Weights of a small transformer language model: 15 layers, a variant of Adam for these matrices.
MLP neurons of a small language model. Each row is named by its layer, matrix (down: output weights) and neuron, and shows model dimensions 0-127. Each number is 128 + 24 x the weight over its row's rms, rounded and kept within 0 to 255. Numbers have three digits each. A neuron's up and down rows have the sign that makes its largest values positive.
A block is one neuron, or neurons of one layer that tend to fire together. Before each block is what it responds to, as a language model described it from the Wikipedia text at the highest values.

Description: Clause boundaries and "however"
L7.down106:146120160130137115110141132144108160149094086116118099090121094090114097117162178158107128153111125142139114080110152129146117140137096136124119096173065129168116146160106159109159111137133103155146150148126135133114123110074133170152143091096152104101105155148146139101098136110118100126127124131112102113130135134126147142127110112152131129144171094178091110095131123089134109136136
L7.down301:133103127167092120145131150111126107124125141154128134177135144118162089145142141148104097093160136157122151121112138145155122120086099112120129139127094160079124149119117164164159141127071116150117111168127091113122159133138124139087146120143125100106080136148087108115155132184113173163106069127108118068095158167117132154110167128127137134088127153084089147088143095076114151135157
L7.down344:128148133147107121136088128129135135112122140126118132122130101126126136098120136139112104145133129093111167152122102146119097093152124128109087127117157150144132149132156123080150101122142104111123176158084121116117114112132162157133076175085106155114141116183143125121122146145118197108112095138157136111112150132109132130133109087143142117129156180103174147088133123163107116102123
L7.down383:154147156161120136134160114169089101107127095158105128098161113126105128078136095099119108122120104122142137129121131118129113129130173117151113130126145115114111097124139156143128114103109134163087145149128096081107134133127173092120160145111100117131146171152114130132153073170092148077143128141129082104121154100146131116112143148086120132131120121060129127118063113125126166121161
L7.down493:113141102096123088159171150149121155139126165140175095146103094113132123143128106158133130186168110128178114126107123153126122066116136137083111114097139098101168093082122106132104130083128120139143112138129117146108145135129145157180098142105134115127103114146103091111068126124119118185132116104138106097087113081116159124140127144099128116123208135107151110136061090109105136128127
L7.down605:128164129109094140101123133129118161155113141144139141103120109149130143126181157110108140092131143144141147119081156167123123117122172101123123142150118146100105108095139122159094087163121156152134105162091153102143102152154131131141130121122126135090099092110109134125115070177124136100089124130144104117107187051183117122088123124096099110152103134121131101148144161087119162074153
L7.down822:129125157177142149090156102132125136161118145191125154106107131115089129145155119152162121120137098145138117121139187129116144100127143126132100144128149125132099099137122140151122098097141147145170149152126123070139135129108143136112112142108157128119141103098096086144132098128131175135165112087124091149132114127147140125097115119130141145134188122132136132121035153116074118134122
L7.down829:108118122160115145113164098094170170142088107146111111136114134105133122152126129127128153170138134179129119150102098133142130123175136150118100142107139187084119150120129124168140099126140127159150126119128101124144127095110141125122135126157120110153138102139104077110131115116099097148149102096154131107122144133106138118115103127168114126101108158146088175159080104102147125086112

Description: Word-final suffix pieces
L10.down432:135150135074135111115116152122095112162131156125092105169138114108146126100111155123123132128104159118144111118140137115135078093139166118127164164106166181153128112148123156157113065107121118153152104132143096091122093116124127129115111135151164086126146108155170144139140125134108142104119115120138131128139150120116185111079131104145118099108140136120092091112130154129117138135137
L10.down497:060104139144091120124146095139167149080122176155129115124146130159152101141197173135145158133146124119147136103103103086163083119115180145098139159154110171083066119120124128128134155104154107110149110148103110116149074101139125164161177128148122095134154090150140087154103170145114103151149133116133119099086106153141162134135146113138125142137144171162109137103104161127149099121127
L10.down507:150173125145179138126122099163126144155133133169139121136135103154138148120137114114143143108110122131145105118122150185143096153147136062104143129127158146138126166135132127090151127082125139152183136089149160075105129153143071125094096148106099135132121131154109149118165119091135106161159114107138122145133067171134189145155104087130138125178183101126179154158100119114098105080088
L10.down723:090130105149159160115124135164110101110122168153142160096138133140127095133083075095132150165100171157142112109155113118130084119150117159101158085171119135132094151097119142127115122131143124110149123136147130089105129125133136130160127144121111074110145086100118128154102130145130109170156127104155116148138126128079120144106129127107148122095086111144110129128157156122118129126185

Description: Word-ending pieces after apostrophe
L7.down19:135102141149160142165156091189136106138122157118102147172128092148142107124126138112117117118132127129124123118156159161137165124138115137123196163116115182149117153133163163112152116103157132147127144105168140125093104140126127115136148129116152119150156106103119137062123124130115132137136118122138142105139116153158101112128059124105100144136107108134134076115142150132146143129102
L7.down247:113106072120136114191158150124126121146108171101113140105090083143154093111140124121097123093156129165118103163125146151152151106148120107164096137086157146138115134112104151126143149157101109197120140094139118153138127109138134125188112150140125122157095087146161141141109086135146105098130163072123125082120150156133105146152135136100112087130117106120157123138119128148166111128108
L7.down291:132140131108121138136107155087129135127142158147062146122169135122117146154066144160143137142151126141096134149090139096129124091119094148130132127110164106120143143127113160158115155131120139169087129124113169122120110118103176094127100117167101158094149151104126159155161148127091104131139139141107125160113134104128106156105106130116142153152098115091079119127103125114149167137121
L7.down308:096149134105117160154142168169119158102090135167122146060133148141119095134139113094073159104119084179090129119117116152119112147135136130154145140098133147125138105103138091154124113117144135174120158110138095138106100110106144167150094137139098068114148128060138123151180173158112113134128158134139149149122128108108156109181120157117120126130152098087108125104138128150130122151124
L7.down367:095115133120109137187143125122136155135145145159114138117097145142172121082134167153135138104140144081120170117142103127099105116120110117101153110105120152133120068122115076116138113122111121125123086097072079160162129135138145147115149095135149139097121132126136110150121097159149140124114099128145134133106127145145094166108077129130103082123184135138153125106179115122153114109160
L7.down515:166112103138148136158091103151154118117145111144170114162117137121125125158157088094152141110134123163131165087141158163120169113135118150159141120142118162114158084118131136120167131137128130141144157114079131152143106132101123134161084161077140122128087110176115155129153157166133074107136102116091131136104118152103133116113143153144107153159115114116130146093163140131157130127096
L7.down628:127128133142160169121128119120123125119161134154100120129145150098170115147162144115115110166113085127126171115083156157159112143180116127183125122144140135127134183114138081150114112137136106155128133096154106106138114094158114134121118123167104097156122120135110087135132108137091086124150118074123116133100140107130083062098111134133117133103101136118111143105171144101126158108156
L7.down823:139100150124125131086144110133154106115133126158118148130143130091082149127140135094168157084177147163153117144148103132086129116105124141146112159160092109157135146114134141103117093125133152119117119131151171144132142115093127128117158150137148065173106105112105085104130109117136160146129134067124084159119140113112101123100096137123101123091127165150100149082124120165101134143139

Description: Possessive s and word-interior pieces
L8.down173:096126127162110143186164091101125120116105126148087124113109163092092121136136104115115137127125102098169143114188138111141132079093110107121131105142140141151089144144127141106164108132169094120128136126148093143133135145143106096153115168122161159114140108112139151143161150137089139155108132080138150123070115169122133126138076125103132125103156137101152109163144148123113121105143
L8.down479:140087105129098151147120182127108124156120149149127115135132181141146119135143099116174117154142116164144091130174116106149135131100087118119126134126111129082156114109177072153141183121128130123114102120106131136124172102127149136149113124133141113140145119147075085135135144135130144151136057140133136126123123147126113129078141122124102140125118112141132165157140142111160118112129

Description: Place-name word endings
L10.down221:135150141108139117099112158145128139135116146127129169094101135098124069142164132116126104143152127155113150126109145144139138108129156153137127111160157124151095145153099166124113148131091172122087132169107135113151102152173111159113112112177142135117129127156111134089126139125150138143107150178126134160067097094120150105166151147124096075111136165115122106150130129166091110145082
L10.down389:182125158137089133111089069082169129141116144141088127108087112146119121160190145147101109128142084145152146124158123103166149117106128159145107156121100162155127161087085140087140138119103132116123147127113132145142128126107178147101126172146107124162143158153160080133117175131092145132114134091129133152103148149103118157107154088116149124134185107108123142120128147126112139117161
L10.down630:120103120124124106083123141097121124105119162129102076143111160149118138164160162142127113141163140116109140124140125100103122106121087109150193139166108101117121166119111130124106126118119143106141140132145168127132161137101106122134130136100141148149136109143140105187176161108126151155107115106131108195152156094126071086133123143152127162145147132108089128124111099117109128160167
L10.down782:142099131164095181101134114078174159163096110102109110110119124123165156118138123165122110154155077138136117146086100090155144137132115124105120133104172094113110182116126119157106105126138137113163141179131151136170188129121128134156139175126164160136123144124144107114164114145099048119133119125116116141118138142097127147101146093155165085164154130125124109137128140150092116154116

Description: Closing quotes, clause ends
L8.down1:112148141145147139095115102092131142167100113109133108152114148140134114125176093076147119106135122111156099106151146120111182146181131141160150119077156127125131186143130138166092087130136136136088124083126149128148109095131132152153104141178142147120136102110169132117123115123105156104125152114124131171140075166184097121103105104117109108163105134097096112129152135123095147126136
L8.down113:119152142146085161118186158151109132153112146136181121114093151149119116144114089129138146154125116134143134150149136128126134106110134089156120118093114104159090074073133168146143028101120136144113174122140135138150130119136156137129167156148149132098135091123074147121094131182089135116138116127125097105126128096117166125142117091098144138153127131127136127143066139127062146143135

Description: Closing delimiters
L8.down179:125100093160138127142113140132132122123107079089170142112118134144153143124130129099115152123136178118127138110124119102146145152121131097143106113153108135131123171128089130103118126126151105116146117103128106162091119119085147162102160134117144106133150128115107136107089081128101137134079128097140137104133117162136125130113131103177103149110123111152073138147099143124153086089201
L8.down556:152134138120112087117149140141079139113091128178119097114139167157121166177109121128125126113143132108139148121134206123109114104140179150179224099098112124168108101088128133144118115089116116137107099127132118131115153108102121145123125147118116123143158175093162135134118143124094111148130128104124160143146123121133144119112125146123117141175096113098097212134098139142165146122145